Weights of a small GPT-style language model, trained from scratch on English Wikipedia: 2 heads of 64, biases.
MLP neurons of a small language model. Each row is named by its layer, matrix (up: input weights) and neuron, and shows model dimensions 0-159. Each number is 128 + 32 x the weight over its row's rms, rounded and kept within 0 to 255. Numbers have three digits each.
After each neuron's rows, "fires on" lists the tokens most often at its 100 highest values on Wikipedia text that the model never trained on. A number after a token or word is its count.

L2.up923:089119113172060106080087147139120117166103105135083126171190078095141139120136133096160120182142147168137135129081140124184137156182125194104142130166095058109183158093088089103125064144118109059175155102108174112111129147130100183102164068130100114120169148067154139101169229102140171138136101088144112115155109148104138176153105174157112116132070113130131103092170144097121095131134120152075104144164147110136162118110148074142119107165060170167122075092133161134131121113120137
fires on: " United" 40, " " 11, " mid" 9, " Mid" 9, " North" 5

L9.up854:129130143130146120087150152080164118183105135130140131124182132155065110092116154161227114168120136162142108153143117136134124109067193161109130109114150129146110170131009133133133040140133152109166167046140159168137169112058143164117133175147074137145127136107139111135193124096087100122135127163145093121081118082155120141121131107105114095152200107129109123158084113137135092101160150106150108110135139188157117150091124098241124097130142124117086141096155107144136128096180137
fires on: ")" 44, "l" 7, " =\n\n" 5, "st" 5

L9.up31:122162086136091102111156139077101104129162142141158147127117097164099115161134112094147150139154130134112095141155130119140142164154118115141058151140176060093113103126144174113156178142099108118127148177148142101149169124137153167106096093149054116095121151119202120173171182207171152070113149137108096095130081181118074112132095108174054160155123128154074119208049209142112179111105089115106096113119113148116133132145153159086125111126153087100169113132110113140161063115173175
fires on: "it" 54, "et" 7, "ber" 6, "ing" 5, "ter" 4, "if" 4

L8.up670:129089108168117114104151152125113117177074101166107158150164085122148109046154134132136106167104129155172117142060165138087124147117119159095091133090101135112169143124095102133129109131069162142097131083077122089148207106118076127119123142120101091121136153125171152134140150111154159112119114179162099088160090107123140078138087152223176198086133130115102099105126113110058099149134074155158090111107143102198155184140174115142105166084121168161127138150157172189182114065149157
fires on: " is" 62, " (" 16, "born" 6, " –" 6

L4.up250:053141132062112109128193158134123144144120139136118122155114162105170122078144143155148187139186140120103129142123091080081164134150116135121075139115139129171189100090101115134114165146137162137175108158121160087103148125150100108116135087246114139097112119062123148116108141137170055152064133120108090145079101105153181149110141137104087199126126093177067097123186110141155122130122125132158181103208166133057126118125117109117164110082152135179084096149154091142113092120125151
fires on: "ed" 62, " located" 6, "ated" 6, "ied" 6, " born" 6

L9.up48:117095117185172138101120178134101106138112156046153186070092130083058119202119155088117128131138157139161147227131107112183121194134135125141113103041111107135121085093143134122158119093115170085116161100137122109133140120169131124128032166099099138130132138147157160143126128164089072155098117180117161108109122128152143140118194105136142097146155056125167154150141138109109192139129081129127131104080126124159129134210125150151083059137157136110116088151104107165129124155101130
fires on: "b" 19, "ir" 14, "ous" 8, "re" 7, " de" 6, " le" 6

L9.up663:084147139081137129086146122121164170116141120068139130116138098150067091090167112147194137176083127142161107139152094140101174098018168124151110120147092124092088140083098159131144130179130126151141090130137100059146107151037100154130073136168140140084137147137159121157171184088155110103119126152133089102141163132127159144111145120196183147118110124161104133215076123086101063116103179107154150131088139150173096141138152103094129126090169113128113169161141091184090093114156136
fires on: "f" 14, " conf" 10, "es" 10, "as" 9, "e" 8

L3.up541:100143107094135108119165139111164088154123127182158113112158169140133133079171168154134173166178140151140154126141116120090074049132192225120121103107133104105153120126101143043156096132094183074129132091132201144128140150107135124091089133196136133084086184087098144120096130150211128145107134091144103173063144178154147130091166101101100123103145087161107129133140143157079130131181132109141127147166157209087076133133119111127128156163120145104090117091162131122095075096103117
fires on: ")" 95

L8.up285:110129174117130120088136164114154214214151094164183145138130135112121121093132098103121149186126135091128085146098103116137124086158122189109146171134099055077096100083109117120105132134132128119147111141151134149181140088139105083118119091098088120146158098062159153128095190088128088152165138158110087128141151159113085172157134029153121120133136107137133175204102141137172131067196097113094106107132151102081129115126156153174054102154161073123153134174178139123091156112156134
fires on: "B" 18, " F" 14, "F" 11, " " 10, " St" 7

L2.up683:105073093190125140134074150104133088162107120105166133203114111149075087107185188151126167135160139122119151147128142086143158118128105146066105127155070127098195141149115135108130126167151090133146142140112194158108145126128135105124086120161112125073165139166090079125089154133133170115072083075120130155111165121131020115189147103108109163127149145088105120110103106190084125113120200064105109142133147182091089139103114077124118118082121197143095187141142110120180106112139112
fires on: " by" 17, "ing" 10, "uring" 9, " —" 8, " details" 7

L9.up560:116075129104103068057143139137105101219116144128118153101149158160113125141142190096156147180189139145119102137128068162183112108092154234179068063114121126121116133132105134122139094149123148088134153088112156132141159101048143116087117137152102108156092143119127122154142150115132082131121118145165106126053188123175126123135151122130118126143176121108140122167164131122136157141169135119140100067093136157156073095084126121191131133147124125084113170063141160174145118044190115
fires on: ")" 91, ".)" 6

L9.up724:087120104161144068151130107112124149201134086140155142201137046126080096172132080135114132087226130165138123117119104115154124148064131127096104150079135055099149153147120133116154139181158134146151135138159111093138152135147133166105142123139020113089137149106133144136108144132144138164106132085106145116093125167160052138118131121157114070104178059141140121150159154131099120139099157098103119126128123159119020114087167098124127125109168129083103129104174086164185103117131185
fires on: "ing" 92

L4.up112:110154109156117096114135122130126141136124109149200121192133159135095101123142133120145164158206113101178117073118012153121142114191119124100098120084060148112177109186092143065156090103142130145168161132155142114117116129132120125118097161099120133046127231135036139194114145117149146152090125099108095103139161146157093100116170113114158139158138078181146095147140099152040170154110150125120122151164117132107127164149149139136145082107091143111142075148160116135152087122120150
fires on: "er" 29, "ing" 16, "ly" 13, "ers" 6, "al" 4

L9.up193:147112176171110127138129132103227188199113159147124137171151109097118084088186121133161104101137123117101139092171120180158130096160077122074109154098109144153172138206085098069165119154151109139123099055119075116184163119082117129086103119174071110101126129055120097168083153114133201122137112094135109132139109129120104130152188106141168109091116130127123175153150085162116099124100164111173194174132121116096056114110137089147133163102126118113137100120138097175150130122086143
fires on: "ers" 77

L9.up795:135079135151115148137118115114150118161136128095176176147150048072073131094173178114159125104095121081108096159162172166067134109113128140142122119124066149166062122141159076137099183129128074123113161126156133133140128153111134123090114138100109087116191110141137127171195169191129121152155128097116113151093179169155080085131105064122152112175163161118119163121139091139117057159143107152084130100146134131173084134163222113118101165121116057099119142127120091119070087113139191
fires on: "ee" 16, " a" 13, "e" 10, " one" 5, " (" 5, "ot" 4

L9.up780:110055163147169148124080174134180089134066139160180126165162122140160148108162157118129077147168249154116106102157109185129138108118112129152081094147119073135157119091125151125127146134070140136154169049097141128055163117130093104091135100089108120149163141091161114083138158117131124131141097162116096160080096206132107110179143149164164093093114034096117132107102170108141098134132110106158107123132151105185165111108141174072127135085151118117172150143155132108149091104121135
fires on: " also" 12, " would" 10, " and" 9, " or" 9, " may" 7, "ly" 7

L8.up879:147132101156100090106127126154129109122122131142075191144242122113139084138121118076135152165152115187124080175115063107130157078170137143058087183102119153138094125137123203100095115102148103061126112146109123180094128133126123115124110106143152087149202169111067114135138103188152133153127103193179090124174120128130125090096136172145104155155117136123027120091131147099114143141160082166159173122078160166124120156127134145160131130119109161138143157131080091141094065154158125
fires on: "n" 25, " John" 16, " William" 10, "l" 7, " George" 6

L8.up366:188089130142108122157137171045155120124108081132122084134122135092130118107126129077118093157134114155090151098113156139184102164165117154129133158184169124072107147131123119161196081138157137094069100164109116092143167100086118112090058091155143124130119186121106166119086127160060091105072128120145136176152149112131163104137142087174158163178112118162104165169067125133156131116146134112101079126109216105141099148142114085211103138084113141100206102155078148164140146097130167
fires on: " (" 28, "\n\n" 22, "," 13, ")" 13

L3.up46:137102165172122118141097233183055129184101163161113175135095138143144123126141153125137135150108234116107100100087122139134143097113122138147142145123110140131139109138159117148063121124125146176120116107015137142139204132092109153101123104159067030095091130110116123164097115111138113086131121135207145111126134140130141113133108090211120145132121151117138098063150141143162109120101110191125135105108129105127117099183148116163105180136158135136126108087140172215098136123138120
fires on: ".\n\n" 52, "\n\n" 17, ".\n" 12, ")\n" 6, "\n" 4

L8.up650:075138114155101160179079125127130137097109162125093156181181071080114112090110114117162138092116131179172159109167140068109121136057146153067051126134126101160076165119097116140109117162189135089155185161136114158115125124105155115111125158099074100128092096094175115192107119115148061097136070119142099166068175158095118135087129167143082124163119076138146135118104077095119128158127127161116060147121133126156066148065168163127155141092167112123160089144171135166179111133149145
fires on: "2" 18, " |" 14, " both" 11, " other" 10, " following" 6, " such" 5

L4.up387:120129134134071123155113167100131111149114215113136164131169149111092076128124071089187103185132135115138105109127104107203130164124108155149141158172123152101078129091091200089100127140118178091194179125104144129150127141132103096125110112103099111127074149058156184098150106110142104149130071156166126181166064115164158163087171151162177159048151159157082207160122121094117133106096122096107163126090136116075115137097149125117137109180142109121161132135151197136160146126095138
fires on: " st" 71, " rest" 8, " ." 8

L3.up406:130139131110132179091146137135121114118174113181114125135122125124154095109131109122175093120217151101164153099125088076101103126228119130092149113108113090131117123072170115109088140138174098119145109150111167116130112139159091131121138128232131128152048139116159167061149192125146082126093147155163238179059119123081099113135123142102186107057112104128111175097149113085126110106156165154168103171163121156093140158097138108106131140105141160156119078121130145130134135177164101
fires on: "al" 29, "uz" 16, "w" 6, "ets" 5, "ant" 4, "el" 4

L9.up272:133121147104091113070109119159148117085063100125121116127192160035128112112116161137180168069181165086136117070111090060114117162104157195112085088169131122084158171086112159153184138127131165170090158113176119143168204103117133080080121132089146103134149145118038149163062155141111094122096136183126096116099104184108145097120162130110174144095142082140141119112125120132099094166139097172099148144159104156116124129137128109119127156098173153082096142111167135131178142139168131
fires on: " =\n\n" 21, "′" 12, "°N" 6, "″N" 5, " a" 4, " (" 4

L2.up716:123148142149123124107106215167076134189134148117118164135105132128100118132147112128155102130112255131114121087079128143137127122138147129150116124159110132127129146151152156115127114135133153169123121125000138121146203136111133162121144117127047000040132125123141106154141142110125112090125118113146130125129114146163123149110126083217107117111126105117111118094134145130123123140094127146118130151122124124126143116158165160130120134127131109129102127122152138248102113124142126
fires on: "\n" 21, "." 20, "\n\n" 8, "-" 8, " |\n" 7

L4.up286:139066145180116113128140171098118167161157093156165091214112103076178143140147154102102146132111172148087175073066128143158096152105116121071132151150056107052127104157154144110089094131150076117153152151114163100136169088111138116124072115150154075120145114123182104135119185114071084094072074147128112160093139091115079162131176095098170178125152124155164148124118164133127158100134112130112118121141136112182152168151142097190137060145156112142156080141164159150126151124123199
fires on: " the" 26, "\n\n" 17, "," 9, " North" 5, " South" 5, " to" 4

L9.up303:112109144168103139147133146129159127130104207134104146089132073161167084150166172148095074084136148123184118154154124114155175143132145137137089101166119123131118150079168157128114158116116154052093145115130095124112139047138084150124120112089127121054108162098106150111075141108154133134054117166110148085130127144131171114143153147089140113102152103141099077160132144130069076116137166110131182162125200154147063107132165192134095100151111044037146191102137151148113118172090143
fires on: "." 51, "'" 31, "'s" 6

L2.up519:153107083178122136110118156130116149168137181123163182137146113084077079094149087125102145114107131166147149157110126200212144123131131142008136113149158134098111080084097178157078158146185201131128176075135142093133114099119132108157123142169118128107174091115105090152105157152113100144117128088122163186130060185063109151084175121134175131141189105083104130133105173077140094127172093102062115129111122159122122115111126140156074134150138108124155144128125142130182108124141156
fires on: " O" 85, " U" 15

L9.up453:083130144121107143136152156109135149208084114089101133160101115095145096132135215191093165111179142107137110173205108134131140085132187131135145127106140173120135095091129133150161114166140077126113081135136117126124169154143151152093116162131076140099143123156095142132120177146086088139095105122116138108109127126115146086083141110069114159093125120182124161118141179098061089102155110169107101042204163138079130130151181187116126162105196132141135144073093111166140133028117140
fires on: "–" 46, " of" 9, "es" 7, "ishing" 4

L9.up947:082117108127126082071109119112159135158141086166163191136092138154079123127127129128117130169116135128126112175139146117129169020077140149125132119104166096159168184117095112073171113148145196134132145121115121151126148114111122125120113145097172082118164132141173103142143157123161104124094129170168091055107131144128086166085235082142139096120119134101123079127121123102077119154162071133111163086149184129150121135067115161103163101089167167116119139151165066200146148211135105
fires on: "t" 15, "r" 14, "c" 10, "j" 9, "b" 7

L8.up354:117085087117177124161153148096140105129146134207133129164122144134101128124108135157176136145178093101117116071161102124139187145126186126095127157166101110109126106103137103137105157112136153145121122148107116138177151145126025113133158000133096127149106116053114133178126106121100151102104116084126127133096111129107124120191169158156163092136107116176095121119132130144179133142087157194095124082126147124165118142109121163111074202168158031081143086168155123134110078164175136
fires on: "s" 35, " is" 18, "ed" 12, " up" 11, "est" 6, "ished" 4

L8.up854:092165130134141132159113152074141125138088148086162126174118096140070161175151166125158162048097143145121128103135134132118125074081142110142123174139044090071121107122117157123117103140135096160127134052126204123154140104177113134111126109187159076108179116132159110123094095125150117138143112135130106131081155115143095157171152158158133057126200115091101091184166147130107149153077069109218090125099130145199148160140121106166089079123164080106091118155149059131147127109140117
fires on: " all" 30, " of" 27, " All" 14, "f" 7, " the" 5

L9.up551:126130125172131132135108118104162132118155122128151173132143156135056112128131156126107113130181137134112130133155137108118109107160136101121080118163123054112140118096101189079058136171160085094108102081081131146168154108127151126126143133171159142155110154098149168096133155153149099139100078136157197140067150164105105147099131127174060155096162110121110123126037105119144185070081134141203194137047098122134127123148089192086093220128136116107137151119146179127154091124196118
fires on: " that" 15, " of" 13, "ian" 10, "at" 10, " by" 6, "o" 5

L8.up138:119140127106146118193089133069200134102148168103145130211169107121095100159118122123232074075120106091127095087073146121094087041121112115111119159140124154181107167158104148129100154182168167078121150135129119154193135146131105123089161115148101120098158138134125138131097114129073120101146126167091113171098123135149131166112108111180149136091196127167131093119159097127111166063096072106160178147141143169125083131114148140091094094182150099119097139112197073143121109129116147
fires on: " st" 18, " l" 13, "est" 8, " point" 5, " time" 5, " city" 4

L2.up14:151079183128083079142091158111136138181124085124179141205101073142114111167178130096115157172153110137085153136124119098183111119177122157106096147127063105111153125091145138077118190117117098142163137091129116156132135092079116072079117161126131113118203128135181103145161133118109122108055100056088164137124077090104069111182200126144123142131157151173146173074091082145106184156136152161161087097092139172144115168119112099141117095094137095153148137159140131120113176148100153
fires on: "," 72, "ace" 4, "a" 4

L9.up148:143073128137139087116073151158122152138098117087118113117112147077148066150166106125163097182154121118139116123053161150134157151100115153089076113170079119135124164112115079142143135108135143090138084162151188157146138121033161146107105058153108122148139138096100142133089141134111111095082082131192142162088164168147069158132112130093139114127138072158131148134175171144160101248103099132129077169109125136085113144147197130154116163124099125096132112131141125181211146161164146
fires on: " |\n\n" 40, "\n" 12, ":\n" 11, ":\n\n" 9, "\n\n" 7

L8.up858:109054066105151166106097139132136076197126191090139188101160153082092131136143094133128122179150163079092104166102138092198139131098133106122110122131137158114114092070174223142143159159137205130117116083131158083173133123138095088132180141107111118092127136090168141152104149146119115120115070165164163176160069181113153113108120077166129119113150111115094130121151175080093093157117152168096149173146161192142124160138151098137099116130066156120128117113135066102168121131103111
fires on: " he" 31, " I" 24, "I" 7, " O" 7, " d" 4

L4.up371:114177160105141138154181143099122100121048168098112159051169131158123103112131094104165131098122123127157116168112150095111122126129121134155131143126171101117150090158172164154112104140159164106140154123125098164135145174075079135112100115102098132089115171117110116129152118255113102133087105150167190112142030148181133110125110192194151164132098103157090099153137083160113107208115112156076179150152114150127125138155165151116121187111069129125113159148116106176157102091108103
fires on: " m" 82, " ft" 5

L9.up573:078173119148054124167064142131124148144063157144132130206137121085157109146154102138159178130112111114187156137087070116143137116097130126119127096143129091136159138109165122126183114195145047101145120104167154093161177149115178138095107109162127119140146166114088135092104139179058089091089099149125101174092143175104151139123117087183067169117158120125174108200163093111138114166169122103141102091140091129125096112106138141118095120192135128076167148130196148115092160080170130
fires on: " U" 17, " T" 15, " R" 13, " of" 12, "T" 5

L8.up688:159116147172082104123121153121085087141116183110105131126152086102113101177112117106116101118144150084124095135148132064173129144151140183151129169137126099138100111168123166106156139129153217061149155163128056173074127111147132140130061118101111111101103142141128168153127157086157133143106120199135070145099120097153113153119242081116143069124203106128139087166138129110090090121155094145084202087119171105112092136094184100123117086167121082166115086148125175154130140139106116
fires on: " st" 40, " St" 28, "St" 23, "st" 7

L4.up659:096180114145136137108127125100171123189104147120118166180206089131102102170140116060140127095150102105141117130124083148103187149082185134134151107157172086151077133119156184059141123138112130110136227136133150179129113047155157155126111085078132131126140160080117095114129185125091128181131117171144131117118085154105104103126116081125149067132104070157155100147139180118082119115159113127156118159136114189118128179104152168131089107137100110121141098097203098121131145067198152
fires on: "'s" 21, " \"" 15, " S" 9, " s" 7, " m" 6, "/" 6

L8.up778:072116159130095144123135137115166131114144142070170173122193031128105115119148104135140086124102160174118147091094140143138112101132201119104083084110076077112122167139129116134091146103135160164153126102118136102096120091088141186136108174181114077137179134132098120158169110103137139105137127181239188095059151190121124146109098132132120118139121139113106193120122126083095177085089091116101127177095124085194115169137149169099173128138099119128087117147156155135168153137132187
fires on: "," 45, " that" 8, "any" 5, "o" 4, "hen" 4

L2.up374:106167145089160110155122125100144103125070134154122142107125109094107103089134129137135077152161104168122159149106117122118226069109209164162055146207088050068071140111131137051129082194127137100141124149137111117201144101120147133116145113091127142121134144083114119119168167139171083094129071069141101113153164141145129189081138108147123125097162082103122160143139135139119133156168125158130096031145147118089120167167144200124122117140112118120163085124168120139128127125115164
fires on: "3" 31, " four" 15, " six" 10, " three" 8, "4" 7, " two" 6

L8.up337:090174149118146112085118188059119162100136168181104123137102166135149095137165159163170097109132133148158145051151120159135124095134115129096076161197034133093120141095140151126140105112101099099080086135103129157202131148164106182113113045119136051155109135106169128106093136089153114153124102123188106138147123151133151187126114120117191080147099062177130117120143143113137107120113133172089111194155133124112106177168119175133149140148117144104092081204151141116099092157143163
fires on: " " 88, "1" 5

L9.up643:150102154182196138080175162124130130132133116100113108114147152103096117161157177137141145170139133091103145116137055091156117125145153102121057124150170090085089091175142170112102151158139145082164193131118159180088137136166133193128138114130097136076177105114114142118110117142153114108146079061134143128109089092099080153123177123186128163089141080106071183136142096185106141140101134130178081087153141109110074145163163155153151178083064129153206117136151101134134067175149116
fires on: "at" 35, "and" 14, "ain" 9, "ent" 7, "ant" 7, "end" 4

L8.up537:072128174209145133156165132064128134159119120181169136143093116118104136117171107105140110110171147152161155138114136084127154150138142131081050149166134081101185145106075183159149119169104142141082143161114149114119141123140119216104172147120120136104108143126079173123077116136105167102084127162146090088111147190094130185081132158168064117104118117093116077163083112059081122104084164105100108136070126115145156168076106105139103141125156218127123150099163105139152101090100117
fires on: "ing" 31, "ar" 16, " " 14, "ive" 7, " from" 5, "a" 5

L4.up264:114093146139117135118124105130121121154131175199082121143155086105143128148126169102133064102197160186135090105114096149131161086141126141119113053130142087143122161159097106124154117164152166088146138153118128189139116110064084148102118131220155102153103136113153178150136125137133127147105145132192130129072159156142125164097196145119136102046173072076154086134127112117145169129107084178126162152057232097090095153086201109154143154098110121129163133143124110127126131167145135
fires on: "ist" 76, "air" 4

L8.up457:071199161103133080132046154085186036112104155175152177155201124139092156152168154099120152060103148136129146122088073142151096078137123087107109109173080153095121157096135142108124049140140091064137120142137144200176140126135154130121124144092106079099129119101130109133081117135155071146080123149153140149117158102135128107134133157126155216132099095071117123144137195088116176114116098122182149151116137122098151181125125099120118137103185115128131157142108173154111117153118116
fires on: " the" 33, "," 26, " of" 21, " both" 7

L8.up229:058139163085152103109074158135129143139073114193110168104182114148098121169204178129155115132100187169163083163104145112140086173171119187119121115092134102148146151090060075113083102153115102154088176132112132156101146113106132129135138133040104117127107167080151116100190161162125126130123149167150078178102139149126116101118159128118157115145126106075138107120189108126082178147131127119117148141191148139141150147054117089104161070127114137134082157105196126140205136094132115
fires on: " che" 20, " c" 10, " w" 8, " hold" 6, " Dec" 5, " g" 4

L9.up672:084126113151161100134060154096154200145103105098171125174179126111142148132126166153151154149109125127204127174150120135123173141101130126090112134040093161137100095123166126111088064150132078138137158082147108110129131116117091114111157142093144124122115164123103076125136132149089135157126140175150171120100154087137125180154130126081121113148219107134138063055158152183119104190155093137110108100131163168152154163071181173102055141116172102069135155129156086200135131115139159
fires on: " fl" 18, " a" 17, " ro" 12, " to" 9

L4.up443:152204122104151108103159121122123107118141105156078130130167098143128100154102145162172152135092099143067143152177111068173152162118143172107149120095120079135173123170149107088161117148126163114119105146107091126163134143093058165086079099141126136103138115109126084144178136146196148138129103160119112182097078157121117129098139115121181160113105153144098196072186113110135134166088102146062148066182125203157099109212135131160128165169094168086130064116096167135183120081137140
fires on: " medal" 19, " Olymp" 8, "ics" 8, " Games" 6, " team" 6, " Championship" 6

L9.up656:104133103214069140102086153154189146126121126128162128136165145154140095116125106151135147086145151162151178101097076119168111101135181131056155133189099144133093092104124186096163119161154109083186101181129193078085128092139154147121065109129081080129129106074163167096116128070139080168100088131116097122067166119146145099134147087128133132114140070117121165174085115085083139162133071134169162164118124116137150143094126128133125187162134092165131114152188078088087138142140157
fires on: " R" 56, "." 8, " Ag" 5, "o" 5, " N" 5, "2" 4

L9.up616:146128075198124139066127153111166071128108129109168161132178145107139148077149127117198156148099152092172130151130151138145156137106158116136128128076091113163136105118064181050096070096117051144140144063104096119170129130098170093102128111125163112131176172121120081146197124065109134137169141181175117111090105092129119119087126106076150138150187131107148136103084103166127109189076156106147141119112151100169128226141175094156119095143147144067122144130114110121148153146145125
fires on: " fl" 18, " Cl" 9, "l" 8, " Fl" 7, "N" 7, " h" 6

L9.up473:138125108142139144051195121134117144139150103114174169165178121129067106135139120090085056118178194142110223132093073159127103150173136129101132122150089085090162088075199150122094086125193064142060156049113135141122127096144148142139132146116111097097160084127144133089130125150151133110090106143123206101127100192109147130101141119124095126113161088136087191087126074127132117108159118155117150164080115156119108136119156137109120118159137122104101083110147167108156150128203135
fires on: " O" 24, " N" 13, "-" 8, " U" 7, "-A" 6, "re" 5

L2.up368:124148131148089111101079175141121117142119169136057174138116091102111048110149110159108142190135128167121127089105062101165176125074146106092085166159144118083128153185148084115191162138168120117146173093119194133142125096171132117116117126150152126169186144134055154099136107126182130144100118060110116127121048148106159171169102132138142137149096123108138186145129158133132188115148173098056141114164144211124167133172144118128069152158088116078159110148122147120083102135146128
fires on: " War" 41, " war" 22, " law" 11, " Law" 10, " Chart" 4

L4.up584:076095056107098121138117134113131137121101066151129184137120092135150086133134162165133192095108132044148114168091119171147147125077130177132103169141170046102106146103105140135120099137118092144103222096123105127124164080086166128124112098133143133107079141125097136106088144132146113095125142159146074111067110135163147156174120135135124208122102096117097126133141118134136083069113083135171044094150137156187101126123146193118087098104188132162139138169115148133188080085151160
fires on: " mi" 18, " age" 12, " km" 10, " had" 10, " living" 5

L9.up185:118120133146124073125070129149128079101115106159183174194136089115162075108208141130100151056158146141148138158086089117116152147135113203107113092147091106120146108138093147166144139107105152141152122102175085219159177127118106157096106115154100121104189160117147072130130100142159176118100137115134144125080137109124148114148088164208167130071122120095124131118159071107133152166163086119114113138155121095118117165091167152092056127106166129092129165127163145084030123138099173
fires on: "ow" 35, " (" 10, "eg" 5, "ew" 4

L9.up26:143158087087066141144118150166156155209080149106151137138169085094075152171158174130153145134064147136108111174105095124106173188110110135138137069197133114126130129124115113102103152100101154085080145133164088121110162133147110121101141147137072157115091134093102120093121140205142170135119160127176118191122080182193101110143116144189170109155171082118152088091126153113094134171148052155157074133157108128133095122103146123089075141108109125148112184076176101136146117141133192
fires on: " (" 83

L8.up481:098085127156104144137099149119073117101070113111108115122113129083149152135164140147154112118142171159100145117138095117119102169109122161094089110169111118110130141155143041131150151147121108134129135124084108170152136134150110193159134132126113031079103127064131145144116204179149108110060071142159133182106137144103141144128101143151102167118213056135124109148161100160053119158090112186131100138150152085148075192182142120104069088154105097164098125160163178192091123116129114
fires on: "2" 42, " " 29, "1" 28

L8.up326:156153169116127149159153105113163106117148098166153144166180131115098113138190126115168037085146131144095131152116115115136122159146123109102139158196186088051109132146118140124156111128172128125138131135133082104111151144137122196104093103155140120118115145085163131106043201120160145128110058100126110118081131090078054125123189112101143125130181036143113168192080157146099196185119139171134110111145151112156155097168128091111158116134127144135090075121167132186137087140110122
fires on: "m" 34, "el" 11, "ass" 10, "t" 5, "en" 4

L8.up51:149052159131149067102133163137137152129059171091092106105101137127182095118077188103197125146134151150169124102116148105200096111118120126072058154125076131119113168133115132150148086086142133103145059089109137148105116137118140212096136111128141138096142138110103114125112140127176156089143117145164111129060158075147148113170124156104167138148135093143137166144159118151141195160123086136120114182145113141131084107161119210177136132094099165127163101163131070125157139160227152
fires on: "\n\n" 48, ".\n\n" 26, ")\n\n" 19

L8.up427:130124137149113103128089138098108114108119183139142120188171122147140099138125115168124157185143123116156167160131127101101230110137156118073117188122090141129087127091120119123164103187103129095076151086117169108145145125072110131117062129120151096135148138132173129191136096129112089122072115164139086087094154124111158148111150022125114098164151152119080080132108126153104092141106129141096159129110190116123081166112143210204046128178109056085178151168144122121132132123129110
fires on: " t" 54, " T" 35, "T" 5, "-t" 4

L2.up949:106128154126132091128147138145125078129132075156149165177114085105072127104172098111121148083201129148118141115120072079171117074173184154022085109084112071143173173094125128131196155167162096158125169134110185139155148102124109100113109145096134132113169124144094092111050127129128160150095142102102129138128189120101109064175123119119127139152151137151176145069115115181119146130107133060129089123165132177094090125124100084149130139039130140106106161165143094113151160112157160
fires on: "ing" 45, "," 31, "ement" 5, ":" 4

L8.up952:109160118082137113057155129092150152112073123124134142121127145154103142145123222147137148169140146134095155103144093106075124190195132169121116197177116156105082104107074109144126129143089085144201123159095161212163191166085068127136085066155092141080123144073102116076102138165071105173136107129163135105099070199138132096114183081141076126109100094123091143182154126100135119143118112120147143125113107154098122105108147157096124171149156129127122121160155073115147147130132133
fires on: " cons" 22, " ex" 22, " Ex" 7, " ab" 6, " em" 4, "ra" 4

L9.up465:144108091144127078120106165049137151121144156146116210169155135167168110153151128129120185108105171165159136137132096110159114089132099141120130112135144157080094115097131100053140105162114117113089097152114170168215150105098144136100114105160105099160167108124164115183182161117088101152094107142107120085143074157173127174096148113125123101134166116102080138143123135149009129116135051131106170114096137130091120132167154163116144111105094173083188157121079115165108077165186147
fires on: "n" 80, "er" 5, "t" 4

L9.up591:143061193157122168130113135140131156107169138144149144123115135126158135095125131125171088135114155090064162155148069120114112088144130120060122130140067124143179139130165190118089115118131112111105163098108159154136111146101106118106104113085144098117184171090117150165141166080095098111098093130129109092123156061121114172200098055057149100150124118183112186111070096112140083123126136159160109121083121106180129141181121201127160158112161107147179157149188138123159131056197153
fires on: "M" 25, "B" 19, " also" 9

L9.up928:128102129109079120134160127114148153157134162063100193142137138177169090108178168147122178155191120135106087157139143109159202143096123101110111146149055088079158117114149124169068082154175147133128129135111088105126123094118127197115142072152127079121132136091093148156115171136152031121102125110138077167107088161167110107141135126150066109146119098213076107146134140163124108128155154121106160093139131194204072144127154139123132140169114117085095155102151121089100120062144118
fires on: "z" 10, "n" 10, "]" 10, " I" 8, " III" 7, "'" 7

L3.up390:128120111158069147111151138092136184192126146141101124162133166133091067129120112169182187167113112120030107120124151179166094131148112127107150186110155139142115119163122072092162132209156179131127142127120125131125122151062128204130128130192158129117120139161112116218127130124121127164106113102143074115086143127103117104095169143145119098130201108149106078152184108113076178121104115158151129050113131159092117110200118091178135151118118103159083070151124111109142090153157115
fires on: " coach" 24, " director" 11, " president" 8, " Minister" 7

L9.up846:113057092142126117138092150157149099129100113065122205138110096175062145086092132139096152206056130145138130178126112128146182118140119160178078116086098116120198091162160114112055107111128148094130164114150124131132124113125198136072101149091122126098127192135135107129178139164123143126109119136132164074137108118110066106122155133158122099122142118154149191164138065167106107197133147204163097128128142118188121118105144095149109064095155142106155129140126065133180073135127127
fires on: "," 18, ";" 12, "m" 10, "'," 7, " |" 7, "\"," 6